config.yaml
n_head: 4
d_mlp: 1024
activation: "tanh_gelu"
norm_place: "pre"
positions: "learned"
bias: "all"
init: "normal"
init_std_up: 0.0312
optimizer: "ademamix"
beta1: 0.9
decay_shape: "linear"
batch_tokens: 65536
doc_mask: true
MLP neurons of a small language model. Each row is named by its layer, matrix (up: input weights) and neuron, and shows model dimensions 0-255. Each number is 128 + 24 x the weight over its row's rms, rounded and kept within 0 to 255. Numbers have three digits each.
Before each neuron's rows, "fires after" lists the tokens most often just before its 100 highest values on Wikipedia text that the model never trained on.

fires after: "  ", " 1"
L4.up870:127155168200133123152088109128114139151125097141149103149136136105106103124177127093072078112108124111118140143132152113133117174120151111092120116152157116125109120131108156130147056090146140101159122096141138143128138130139198115095119166093107141116137129119115095096146135110109125139095137181105158069078146100120145091113122135087164129132134106134142153131130158109176102186184159130122108164113161176112152126156099143127128126156131122081164116134096110115151097112152083097097081093113130125131143127141109163096138126155099146124121121102155085150113083136122154120123118129123144152105133098136090109158125111130127131142102148109125093143144143141130121122124144095124140081134137121114143106122159130114127154106112113138136116128158139167135100098137148

fires after: ".", ",", "|", "-", "\n", " |"
L2.up618:165149115137118117121152167111115113098123110084136181126134099149093158127138109088113136095103149116127132122188060123070130154111124151116142127128094149150115100086109104139142150125146114149196128104124145138157088137122143126114151170106084164136110141132113160128123173113142108130104138124121140142149105143151184102110133180107058110116114119094146141147140124105085115127090137131134154152153110170150126105134095152150096101143092132125132104096145154129121109182120099111118134127121135137134161133148129144099137112134140096169151119167117059135126147147138160138113102149150119120114117123123116137182133117139118091151150131119166155140112106131139118123105136110079118123154105150114117138176130115137136088105117145135148145131135138175142170053124122

fires after: "|", "-", " |"
L11.up699:113100108125126136098051146120120169114122102080109129135151114182133155103094148124120099133114151083113154128115145143115148123162138118113149145125135073120143132140142137129131121108096186119137131119141119167119096116134164100127102146121110139147134140107111189115133143128136141134083232115093138118111145168111105120139105148153136104156093138122122087077133133140094106117108098164132119140110156127148144093191078110089091157172124123112131153108120107091184117150130104095128131121146097100078180129171127134107129127146136127094139127140144131146153135112104104169124117129125141164126126114153124156145135115152157095144121144145143155156122137174132139134133123099121131150135135112133102116150151063128154098148138146134112144110131131113123104081157113

fires after: " |", "|"
L3.up974:133089142103091125168103151085129104123171124128120106111148115151109106129145100101086103095127131092124107110134149112126113129099161134089127114088134090142128141106126111129142125153154119123123138123145112138165124172098197134125137141106124127128138151137114157139123125163091102201139129118143127095087158064123116130112102124142145112165123095146154109107162130108152098151159105155188093135135127175114129139122137123166059153144134115078184114126112136130138099129145130133099143100103094123149172127121096123149125112136120090066122131173124113135105133114144125136112159152124110124079071127125100131115084086122135131159117177125125168157123099156162141130103156116146142143172136114107130125117093121138174134114149129133132109136143083170127116123129148

fires after: " |", " 1", "|", " 0"
L4.up675:114115199134113141170105090103113138131153148114110131120142140121115116127156123098090109129106126118104156116138143123102109148094150105105146130156154125099120146125107153150117074128163174140133121110132126158152150129121149130084128151105109135124139129132126075118135149115098112119113166120131135128114136083146166102110124157080122139173103098114153122180094159127164096189163136153135099165133134165106177142105134124162124127175114126106165128113102130096117099097135083120093100108104126138128150104118112102155125155124132154126140097104136103162133072158124152107136138163101112177085096087117094102145109089134143108152088155128120125127121159159146118151148143083128138100120181117120142092130170108079113117079126143104116126114129134161127103133142166

fires after: "-", " ("
L5.up762:077116078136137110136093136100071152127102135078131143155147139148143124089143168129120130096127142156131135100179132156110070127094081155129134115132093116146102173110134118088112100091116181117120113099159082156126144149114133112110101101142165133129147150136117107127105152135127101115160120156154134134139148142121121124119096126136178105050125104126137111153137116127180055134123179087138121144142157109118162124125150118127141134111127116102140118110139097113103119173146116129101133113119079124116140099174112132120097106138126137097124128131153137122191096094131129120136115124109138105095128183107120117115125153161125128129139137145134121131147122139166114099145148183138127120168137106090165105127133131116089188144124144092153145088141156133131136143129165

fires after: "|", "\n", ":", " of"
L12.up727:115122161133157134132139112112137140121139139133175122111118108088124118073159135106142125080137106176130156075155118122082140154124133161112152140124066093093118116121108099171129147118139105134125109162105096167109141168111121094152132150104140110112095130139113100120114127144115120194117153101111091143064145116156190146139136139094107116128110133118131139118144111156122156076145132130135154118126146149116143144141138125137158172061148121142139112141122135127096135146160162144130142144128117115116100153115089108110144097095153115123083086134108167130142138107144160092169115092122121142124155140135128150132122167111159091203104137123161155077118130121168122126094146124139087150126119167087144131160171155144111121149136119128117157140098140104165150136109142

fires after: "-", "\n\n", " \"", "=", " (", "\n"
L11.up258:160134160118125136120128103138146168132091156110150164099151147136126181144096124125142095164108082105076103102148109152101116159137104151133109116103117077112141126126173157102132075127144157121127145102127072163137106141103097164119122130120134132097152156102105116099112137117143086193136128135138121156140136120126136061150140143120162131124131101133111101142104126130174098112117083097154123151157135085105121129173142139095084154131129154081122152142122117137150093171162155123206118151121121141128163101150134159119099109124126135115121161158159122133150165128165118166149122074129142128118097117145128130099147120139150146139098120151128144134146109113156096106109138120165161123131121077103117112135105109107133146153143102114115138115136192113156134152156104

fires after: " |", ";"
L3.up100:121135137163095086168071106106137080101134138116163111114154153144108114157154133122137089148120140111111122120106129118138119191098174106115147154084124167123106145130109131127141123138132187120139116135120115154141120139116158153146119165089131148153092165118104090117117167128153123139130127164122137107087142135125121120141101107171148102119146054120171100121131114088127121124151086103114110156153165134122143139129095111162111133126128085109144137116089124113107103121131122106083085133152107142111135096141080160118150126166140155103097129113159103156147104116146129144134124130124128140102091116109128143120106127084132133167115163140095134183126112153170150094122142052139193112137158134174132135144117166128106108104160089134129119139113121160118143094148136

fires after: ",", " as", " \"", " (", " and"
L3.up975:117145144123123108135054114107128147113118136094112100175111145136148162137137113133121144135113120167135113110101087137152137077129132125108147162127145105120146144101137116122093108125149099073063123120129067161103137179139132115148137147104123169120068135103109127117148153126159116115138134142132164084098117140076182115124131131097101072130127141139111130135123119152166105118114178139163067129145126131102138142133127097121126105123163128098133134133133134123132102147136119129157178140138117101106122112130110128142153120144162126146120102132145138123130123099162097110089106100111120116120089143100117143113094132118169135192132151158139076140116122134148148128094142134125138138142161119064134106180118087152117125090184128152129065101153160117145148133126158

fires after: " |", "|", "="
L2.up35:117102176117089131122084090143146116145110124175140115173179150128085113134161139111091063088114114102128148144126122069099143097119163147125129128161132108133101119125132128142138107130139161133148151048146103115153101121123159121118118177132134151123156122146097103120122107154116152121091152120132147104146121121126103132096079134135136165132138111125122117144158141088177103109154121118141069161126128136053131143134140108121126150169139119099146150087102116101132121107156123128149105075103109147134151099120135145125151161131170127123157110125128093127134147113145169119098139134129107146115071157148089135135092126123156126175124155137106130143097155122144118156092129147176129140142173135135131112132175116128144096096118101133128120137154144142140073128121172

fires after: " |", ",", "-", ";", "|", " was"
L9.up377:120109114102109083111072110162116156114127103101127111112117136159134137130075144061130129167180136127114153095146126155134169140157108144151149139115147146124186167123162109143113088113123159152122132134111066140129116108105098120147125130115124134119091156146116118116135152127113161124104134116139117112133159137118155120157104143148114090176108129164169100123123070122136102118119126138143107118151140142152140128116106123119073113128147148102134109065148120121127104150154096115123117139170123118116138134177100127093187095088134112098120127144124159152111103088149097184090140128119137102093104129166127118112124141118184105174119131151153153120103108179149119143139153103135152140120151101116130181172123117141152134130187117158108155128163145147124128124133136

fires after: "  "
L5.up78:106115172162115161149125097143128126144098141132109114152198127105150105174115117090119093158136114097115143218135126113121136135120124093131118148130095089143086055123164087130140132117139092093133145136108131125101183149114132180090113151125146131138157126152127088114148177110099135127078132142118135108138135079124152106099103102103145122131110130136097147147119130148157112167169103125096096152137135176107109131169099161108136176121137125116118087152099148148135157103149152104144124135137138173076154149124109151138124143137154133119121164089135121123123099123143137124114141145108107155105135159150117115146159089102123135124119139126091112137142162136125115103132144124167159100130090136111129100115137142118146162142137103151104104091132093141135133084179127

fires after: "-", "=", " first", " European"
L9.up669:111113166119100136142095145096081116105110111116172127124155143116087122124120109103093085168150120117106142120135149100117131173124151121082140130128103131108108120109105107111129120086106145125092115127084108152138142114145089086097115131165163122082136146127112141135137089110152111130123142163165120146107133150118098101122088137145156140120144096138142090095111115103162073142149138151146100143168173157092160150194127137082109166150134141117156112061148141083145082161132087149157141108126134102115179136153122142148106116159117107094087145097175156154135128116157128129153141125127121157138095122125144146131121100115138172150103091100139155141140140151110110112126156124144110101097132125093140150118172151075132128120142101145130147128098147109126147109147146

fires after: "–", ".", "-", ",", "66", "19"
L3.up229:159128176119176126124099163083114142144121100156157124143129147133120121105140129143122083070113122170137126134116132133128124111053113088133141146120134117171154114094118157087129123120131111129121132102096111158136159155140147137115159152118149121117124145145129096095166121158101120104154144162129143078094095125077123123100120152121126123086114142097094114120123130088175101121149189095163147152147080088133117151138114105140121126147155122122159120152133102125122196165122173098114144171096126119139135174123112139136094137105119142095099112121135097109131106126131117101114098137125149109077139146112113132110111129106166135117118154141159110124104088138148155109142150149123118102171094163086102075110127122173106134121122130121151113112128197109147143121133098

fires after: "-", "|", "\n", " No"
L6.up659:115111121138105146094152106108132078107139144110145135107125126185091120134114084093121109120145145150127124144177133112096131152127108165147127168111114110145129116109088064161131110080154083154141117117133120107165127095130189092128100152124137168133117159123115075093123135124086149140147137144148087117118108134145151127123152130151163074089131084143122141174137148138105118138113127151113151157132126147128104079168120115094132147114156097134147135111142144145138139143149086146121129124114076093125117151155119144124155105122116120153097182162183109103099102153138125154117123137151156137114127133151162139132144143112156136146111113140112153130137111149138124079120156119095125127184080109085146109101099123146134146175124124153082148108118111162110150095172154

fires after: ".", "\n\n", ":", ",", " that", "\n"
L9.up694:130068127110103132102099105143149137130108137138104168122138137113162154124113135097089091148184129138106135206160128109146169106115126132137142116087119116130127119112135129112105140160149107111080137134145106167111174145105100095072106140148120100097140129091113150124136166091123089120122131144190144141140140099146119139114135121105143110149069125107130084162073145103161100105104089100159120136148122108144118104136130135106077181137137126125124167101113110122120100137147141096136149156131097121056176128126120134159135127116152104107115123152141139122088110137154133155114138155110160107135139140128120158148119110140107127137111114175166159175114160145123129102103143099165120118118129142095119131132143136147175133107131134140100082123148200118148143124125132

fires after: ",", "|", "avi"
L4.up375:134138100169120128120136108142139102084155168128127161101112106178136114099158114143130124176142160143122122126106121098130115143128090090114130161072155122171126135140151157083185121138112082107127118154158103149113136095151166147157135124112128105128122150125125132115120152129121109152153133113112121139099147131124122135097107156144157092088111151148201147119119120138099125106120075098118157126134117148145143154105125102109075137144136124072112171126123093179123151150137134085082156112161162096126103111149119115102166154076136122136124126169140141139091100116125098164134101149139143144140147136133152169123132141154092094127120159139136156129109137164146152083086142099095126113160071146131136125132116145142131137128102145142097124094114140137154138072131077

fires after: "|", "-", " |"
L2.up199:157120107128117088104119101127138093132075154126110125144190119121079134147160097122111099136130118126132140152146099160075125182109130107080140168111141140105115108169112101132162130147137103137118108143116127139123120156142137113103096158115138174129139122182116136111145126123110129129087143140108093100139121116115174121136085160093137148135110119068150123161143144116124128125120118180134130141139129157146112106134074141113074187086138137125153119102134158122121076130140089099150125177137095123098143136168110149132142118100090149137143137129161115128114112121178112164118138165157153162103120148121142118082132101144147096133129130135095130126117101143120137121133136142133140161178118171153110115115158124171173134168095116116121130135123110167113137067136078

fires after: ",", " and"
L5.up199:149144108114161153129078088110138163122161139143100121122136106173139144148130151146096106162150121142106114099131067123135123091143077118120104171122145120151097131098183120132089115118093122093077100173109097177094131144184133147136121149130110146111121170103109148128111149147140115151147146130095078104125161132110131088144096116130157106142149132136137142107133099111100111165153162122142115135134138171123167144140094116091122109131107113103144111158110100112125151174151099098125161104147106123113157073173103138148128128145128130116096107133134163126137122145158113137109114099139138130154071106112124149091156113131141136092143138137153109139124108165190118130157146145114133097158120114106131105130137172120093102095147113139100117100124156163147162084158108

fires after: " |", "|"
L5.up326:100088157157106094112104086091138107112127143108152156128121144151111128114143107150108092154120091084109137141121153098132113152108143155083126164085120147117122126130112134134136136107143111134116105131144148166145098110093135159128127169087159152123113152127097146120129175138151092127131138097120161104059093124126111139061110169148146146161126103126126073107108103161166105140165118141165120135153163131128126135109117131151084169119156110142200142082116128114130071138147144132088153132146088116138138131153100145164146127118146145101112103141123081141120130110191120120094161130144137134097091119127108154154115099102134118179137136165120119167122101153130145117140155148122162133161115083141115107145147125156144110083148136143147117149138117119100143101154123

fires after: " |", "\n", "|", " 0", ";"
L12.up887:162132148098146129120123146118110115118102161100180143124095131115061143107164108135112143134114136118114133115142080086096139126114070148118097120165092135101145123158119083149131184087164112127120136151140106161135115169125112150140131177105126157157126131137120115114130127092161096141110136152142108151140133100132166156117137133109076121108116127123141151109122109116136137129182148138108104130123110110092131117102159102142125098102133167116137133116110121144118094133164114137101108106139160130140164139143129110100169127096137147129124170099096134152158109147125175032144103116135137143067116127144150198123145127131146100129096110150135139123113112129141126153072139106118105101126107181104111154127147151187101114150153110155129156157112127112159130134120166

fires after: " |"
L2.up545:118094153113078177131115084164172111135151088147138140166166129144101149150144126123113071107126127084124151137078115096127138115106181117127121118110142119148132147138141078126141147106136169123121151101151125126142088136119149138093134171112120141143121120122108131135125156129109141146104151112112133119126098092166094127100104151142109145164120116152143097156119108095128112129181075161129079154129128148103122165100099152137114161177125125101118162093091132134131094110167171107096138075126110149126139108154129099139155141108128096095136142115116139157123128127139145115096154167135101147109096112126128136144083142142133129150072149142105137129109150128130139125079135093190142115130153096152127126127176118101152111124125124150108115141132093154160046122123142

fires after: " |", " in"
L5.up93:131149129111165109122106108102134097072135134104159155125133166159119112120161125137126120171115118168091140146150128123166121183124134129075149167144137152104083163100137119107128095092102139128176105091147110156129112080139152137116107172140072115154138158101113110112094100141126116124143137149112145144095105092129135116109102104175130131112127094159175129144130122140122130139151160137150085122146135172069155154135150124114155164121141127059158120137110137110123114121154136105097114134146121095142156109114110160119119124139117173107114130115131120164153118110134144123117088088080115136094096149118126112169110114095140128132094145124101140161158139169155157145114145099158185135127130124131166112171111135103127107092145118124101108154097108121132072110154113

fires after: " (", "-", " \"", " $"
L5.up277:099111127119108125101116134119113111098070143107142152123116133138144189131132136128135128163114133108122133081181112145100152132141142182148133142151090112151127170115178125095134086112160166129120127162105073127097131126112127095118156108088148123083142129071117180102108153115120196136087143114179136139126153141112141099108115150132127095137126093084085108116129146084148126116110110097147082127145168128141135110099137141094158125129148130124114140077131098124123136157178123121131116114161120169140129096143120122145129137174132105115129129095145129128130114120110179128121146076105096154121113133136134152106117104109159114186151162196124139145114135151151160131131144080165137158119154104109115122146189107141117140133151097133134135117118136144132130129147143

fires after: ",", "-", "\n", "\n\n", " and"
L4.up778:113130083176167110094081113151130129115151108092144121124143141150159142128130123122107125141131155159131099152150100150093125127108122141134136151134115102126108105119168115083115164095101114112124134126130107132112144143127140121134140155137132118126148141134123133104176138134158159093123139110126119134114105104093194129114093166110121096126105141117105124124158121084129145109101106158112088144142135132129145132137101161141083160077154115098126131104138083152122126156165092125090171164155102155117139082116108103086155105094169137122123120096135128105103100105170102125075137137124110111110141149146122156124159151095162126139135125160140142125080113130184137091119138148116112126162072157126100132175160140176167165186132149133088106111133158145167165116120095

fires after: "|", ".", "-", " |", " US"
L4.up636:143065153118129145086103102135140136078118123123155139147149122144113148119149100125105148135112150121127162097146159133109092135136080177129131156126115150116129156117103115187170109070149110162129175132138104129118094162121145140137135156087130135156136144110115107133123145127129078127128132133131133136142126129153123091123097135094116123125116113114185100115108132174098141133108121157122112136174131156155094079109164130112126096145165119119181117074095141131129125179175062138058175134109117116128127094184118125161149124136121167153125119120120151174101092148163129146145123146140109123094100127127119155141117130131124102169133111101156138135143108140128150116081136132106136117144149104110122095149123138105112118083090102112154131101111166135127156102129158

fires after: " 0", " 1", ";", " 2", " 3"
L5.up149:103145165173140116138124096092129105143102176117136151141126145130107096139195092112063108134111142125105162113176140086116105154122111101067124126111124168163063128146146107141141111069107173125151109112144112139106132111151153127123126163131088139129144145090114067088153153147164107129109139127127089119125109127115146127117134139162134115142129103120147107128131142128136074166178166125137145131121132156152141148146121121125126134154135110087145156121116102080137102133147112136097135099156118111138139135128102164154105130107122178108107113099116121130096124142149139098162111082117134174121124084114118148138100098129110140139132136166130089149142163162141147119119149140125153111133126105135179099108162128118078109110084114075115117115138149123105155106150159

fires after: " |", ";", " 1", "″", " 4", "R"
L5.up224:103156157165139111115087073085139111142132182134130123098129153134100123137156082135138095134132122091117129063124173134092142193099141113060125151101177110165141161148104167104128094124104163127108105119100105161106102128108159128151134141135139156141117138095105106117158171103109109138132137131157125067104134122107135141111127103175155099132157140095155086139086131099104112125115108139136116146131159113139155129158112150139140144118183115092157090121116087136107096172127115112101173125119109101110140134143115125129164134161160142090117125121144130132093131150138109125092101102157132151116109095121124095152139140122155142153097121169100093158118139137137117131119150110114159087158132106142148103146099140154107134081125137116139140137133140133119157104157155

fires after: " |", ";"
L3.up89:119074160171118098133101081101130103128160119122161125107134133132113090126119135115127114110123123094109167142114155128119109155099170088105117119089116104101082169115133066085139158113106180137109104135151157148113122125113138159099137144125130154150149144095094127135122134127104131109117120152111149125103077161149106140094114128144144094159137147152114129151117091113117084162163132158188086142121147146116137164153093083116112163163166114061154142152096120102135115124136124119095123100136071149137180130112106104123113122096129112108131149124139136166144107137135126130128140120098151156137149086184155131147111109145163143155092131137124141162147171142150118100124150148147169093147137128150103102108116115128145145131142146129073128108125107135123076112132156

fires after: " |", " 0", " 1", ";"
L5.up567:116116115115100102099068082134135087110134123120126122130147179152093128113152140105096101123120101104125153092158135146125113161082155123107158126129119128084117133127077112098130089149114162131160111127124110166112150105097142134142122120111131119154101124158130120107113173089149139114093138110099128128078142141148121142092097141129147130166129139141153110097114087137148105104143119124132075138124127168092122158097116139119104159144150112052177156122093158127131118134153123142085106136142115135132144136147123130112141142138120134117137130164092110148135115100152154151108146116124125185075114070108128134163140139110167123183100111131075140168146189140123143126088139075177145105121147113126136138146140143119170148112150131143148127109185153143149112122116151

fires after: "|", " (", "19", " 18", "18", " in"
L6.up358:159134081134161130074148115100082103116129151142127114128152143160129122114124147128127117123121124131146119188158114093142104123124103115137105097162101121139099147079110189087166125120072101140146126116130103145103166087119156102133141109122150114136148119120125104113147093129075123127103142141139109096112103145124166084123119076060139115140122149105121158142130114147134138148111129115143117135145131145092069130141107129123150162143175138104134123126130119165121119139162139150129144144117117156090109108146099106138166139101126121116125108136105141103080172143152099134142104099133126116127084185135092140086163172104155144175114164137132130150163112150146176098107134149122118163145099155140164141077130151147147142112128136122130102119142139135191125140156077

fires after: ",", " in", "born", "|", "-", " from"
L3.up101:184132109132130103120129145134112134116181100105119128105147124154103108107156129109163110153113148161107098130118122101126110128114066126127103148102140143154147155068138133113130124161156106124149150100122123157161127147162150132121148118123122123122127162133105101080106089152102117126136137173135096145128138094099138126133101137142110123088131089063138111175144098131097111131117101086108164133146115173105129149110173147141129123103121097124142134129101102145119152156161141116123106107110169138146080168129088128116140101083132099089117129142102173162139126110126140132136150130072108137101120173126150144121107144073152147151124147111117094162145133176167159098129150134106134098145086148131147132126142110127111184130109072095099109111103130146166146157175101

fires after: " |", "|", "=", "\n\n", "."
L6.up170:116087114098101119150105133112142128118118142092134156165164109143102132107123100133080109154130075148133134127139105076100155112115085108123101103051125119151107114098118110133121153163161111121165156083169148175137112137106109135143089165121140166158086151119101101138098146155111116130082137156107128115133107117137145116085105141146143104125131102166121118180130148137123090126068136141135084178146106136109137143163116146144139155154133132121148102098100169096148133159143148150160148137109138135107142155091136140138158107124135108107140139128166102113132130103127152134089105099130145129077089177116136187146112086150170104141136122093151163145130100143124153143128131081124142108152168131155126115147102136096134135159145136102129148089148146132151127114117133

fires after: ".", ",", "s", "$", " Party", "j"
L4.up204:148117114120128117136156136117156114117102168108139180125149087109094136113170109122080121132100127159123155137168143137091135149107117088092087102107152134121144158126140154155197091113155092111166182152140109170105124144099117136104116161114095169117126137194134117098106152089098112163149141119132134172079158135137151134076086155116148155105093136124174144153092145132129100105084119109136146140134134142091128157170166191110122177144086142121154162124127112134120125158123123114131102087111116102155124130132133131112131129077116126122138131144115131156166100152130176157106101123139111120119144096130164106168075116110137104150123089135108131124156130130125119127117131086119129132167108128119123137152140129131151138101122108125107124116173146154122119103133139

fires after: "-", "|", " •", "00"
L4.up389:113126142167153107099139096129134090145131102139106127118149093157100157092125082093138091194137119080101108129145116119144091196101114146087103152048150101136143097156162149120144103137152125166132139147154108131103124126090137099089115129142127140117160152155110105116143173139146142137156133117144151106111157124101131096127148110099145103174134145125128095140106125143106113133119151108143107141149133164143137107171133129135144126094141144107150132093097161119138112177137110102126167126109129120133111125098088115089142109134101178127117150099120154123090103096118103148092143106124110097126170140193120114134100114099171127139151123178111109163109150140155105114155155124129171142156156138092148122112150121087166122120147115093129138119130156136109127107146166

fires after: ".", "-", "–", "16"
L6.up155:129133117168127111149125147099132135149138122117089138147124160115101106114185141132126092129140131150143121121122115125141097158085169112144184180129140098163145148098159131079145091132110154155172124057109101130113150110128160137107119138153140135108121141127131112058167085162096134088137129170144117117136081088075149159087108145130142121091100114173119153126136101129164104133138159058128159126117095122109108145109154093098147127121108119138132138163121123105128136133166130087137111137097101117139126179109121113157112116130109132095092142143135139144113141153123142099180106136132133122108149139115141154110117124139146129091117122138152089130106105181126161094095154139118144125131116120132139098164115114118107173142098138080137100129136174120148125109147084

fires after: ",", "\n", "\n\n", " \""
L6.up932:127129116120134137103097162125139121099127142109141146105086087130152140121105125135075118165150188097114150103177115082111111098127096134097153162098154118158111097113133107121156160134157123085086131141124092137070129129192128122155104137131143138112138155105113146150135147127164106137151140130116142169087113158121149121105123144113114147155098144135140106137105090121085131109087121155149135119160120147109103163119108108128082156160112126114117169117106092143137154178185139102104159127145164116097113118152111164126148117084153100124115123119110149100106116120112098166112148128134132113130114155094121197155149143141139131132129111123140146146108125160153106141047149114105150121142069129139107134134139137124120108143099073109081112142117130108168132116120111

fires after: "-", "|", " Democratic", ","
L2.up560:170139097165139086092145097151160142136118140135113125119159149160109112113186125066156117155135162076127123134127114127142097140112096145112112151114165101117130089102131094124106143155170085140140123107108131135110131103110157156147108177122153162135147137190114145115126140156105110097135125099109126147114154118094161115118112123127108115100127120120112106151187092115100131113090146143135137150124152136127115143139164136130121167109123109148139117088139125121124133134137076098104062092109095138143116123103099087080143121112153152122124131093136101125132117101148108127094101170133111186107118161179136148148115124107183124182105154125091106155105139153159150109102142129101156163148153141115158137136121134158157152135111116119114152074102130123138127119164158

fires after: " |", "  ", "|", " 0", "1"
L4.up849:149093157144094111163096118142121119131142123132175140174173125101149128134152137126120088118135119144133131160072112105127130142109128121135169126175115097095160130094135125140135101158152152091152129073152139122166100161113117143092095157131135162108119139140123080077108104151124115134116127149148117134097116103118134128081113140097118151128132090134183103128148119116160140135188144144176094159100118156080103123116145120130155110154101119138180155120086134088116147087179085105127118099109148134148145111147116122143154143122138157125118124111111122184134119121164160108136145150113147133071103115124095146118067097111152124149135146141089135131122126129123132109089134089154123129172150118109117113120192148125155076092147143121131135115110153137132097131134139

fires after: "|", "  ", " Liberal", " Social", " Centre"
L5.up516:099123127166122151148108134149155094149131119165155163141135109147065122113143136113106075144142133095131126127120129090113119147119138144110122146121110071126120112098122153128156127121129120089170123123119094134119146078120166123142147166115148155132190155106114159083164155121141129110090100111160184171080106123110141066091082100137138155156137110087129146104148129121142146156133141106126122129112140140093131110130129156135106127109149115115132126107111099151116104089166131102090067087140136156138127140157091130131122130154143143117091136105108150126107130082125160139111116128122127136124065171177153113173137114107118182197125148123136114167116150150144141128095134135113142103179128107081103142126135140153134104130123096133125137144146113159130124115156117

fires after: "\n", "-", "|", ",", ":"
L4.up411:132142097152137091098150131141149130068138088135132117092157128155104137132154097066142110164147153125105113115096152124126121131116097131117128122102115121151172119104150129135100151152168089110086155126072124092142134162175146086131107137118102147135130148103113132106156122126121159144143114139142118079133146132101156134135120081115116108133116131086152123170124098144103142142142091125132136133171118139150131092155129175123130130108157112126128126102121153121106166175134066098162143132124129130131139182148098137107150102149159141130089110086127134128114085117123109149073142097116108113132144161109130142144132140081154118161096138166082150167165120138141116117113146111114187129128102161105141137140144143116103147127109149123102081138097101132151165103201117

fires after: " |", " W", " S", " D", " L"
L5.up168:123116147128094144104088074093120129093147129115128135125132145170131107149111148122105085141164109083110116120147161078141099150099170120135104128110094137094120118121129111133153095112152163134136108155109160146143122125117152166139141124087160157167117133156110122108108123164160104144106113123084094122135118111126126158119097164175179116170128095132178114112109155145127124141151097096157091126146143169137104163112132112132085157137127107086180138101125118122145137115139064108091091107186091190088151130120111146119137151130163127120118136131111094141149144135140133140135147079108133160122104087134101139153140134122136130113139139136110152150148162150147132103141157066141140087115146126162154105138134142095157142075108133143118133098131105125088128111133117

fires after: ",", " well", " as"
L4.up7:140124149097111185093126117138138138083177154109110148142083107086157157149134120135139117128150135150109105146101089113136145145125146107119105164118164117151118155094154122126112142121071127101152126122148096130164100126167094117104171123116086134145149160071127148135140109145125144145079135122099074137116129123117170079122106108158101086102146159150124119146076126089107131101135135120125126150161123150100151122110107136132152176141134098104128151154111121133137110115134097088106135123135116186104161124123107117105105105119129137129119168163147118148150115122083120135153107122117093134159131107128158126185123091122148134144149162212149115125131099132171148114142122136104139115160096131103078129134116138162155164106142126142112087112129167116169098097130128

fires after: ".", ",", " that"
L3.up972:113129148153124094164065108163148122125127161117159144135106089097109139128151137140100133138133170175109106093129104089124161123138086103143124176096152071174130089131172129127138111120158094109071140145114074162132117127153112105119090101133133115126110155102101137118176149126149116126122125180119086131068145154111104116137134178152137100118141096120132108116101124163156105116152146120129194125124154136115143104097120114096123125125111090130141164144093121161120099152135125105116148137090165118129127126116122148117114110123178111094097164198117109125156128115131138117085145140123162124132135088121170154144155123100138128150168141159150131153122145137147115098101146121164126131163116151124149159110139126092096108169101120129104132113109160135138151117150123

fires after: " \"", "-", "'", "L", "["
L5.up360:090148171133135122113143144135131166125054150083163136115122112121148116116139130141090128108132176152116141123171101141097093112135092114072115143111102129155108154153140132164112112110113130146132129144150093108106131151147158102158107137126128121129128173125093085108117140118141124184156121130154081090126116117095134128107103120140140095119118115166156116122105145121137090129099158086127122115139133104112145095166133140102143138087141107151135146142150165137127081171155119127166142142111129082125125152123103125148152111139142159105101125091144137089176121122171107130093101105123147121120100183134113171145090150110138138153075124178131108132130131129122164134128153170108170147162163139124168144162104122145092129137097122077097112098165151141144167118150151

fires after: "-", "ti", "."
L5.up764:146097174083154133124160150101148151145170129147128132132121152143087138105140096131131124129119107162130133150096178125089133143101128106126123124137169107179130119085132117116097137140137129122126139084101122140132108126073143158128171111141161155136102143135115119103175107161101098138131143149128141111109108116082099108093065116152140110121124133138163129139105092117173099138121146099148104141175122112144145157122092110133129127135144114090153148120061066114149150118158111115076184117098153145130116144152124126119114156098085161112102133145127128125144112064125086154126105144110131087118114169152139127120075148093132162127110142135164127124100096163149143101120137146104128123147123109079115112106116105136131183080163124102108152141152122143125115117111134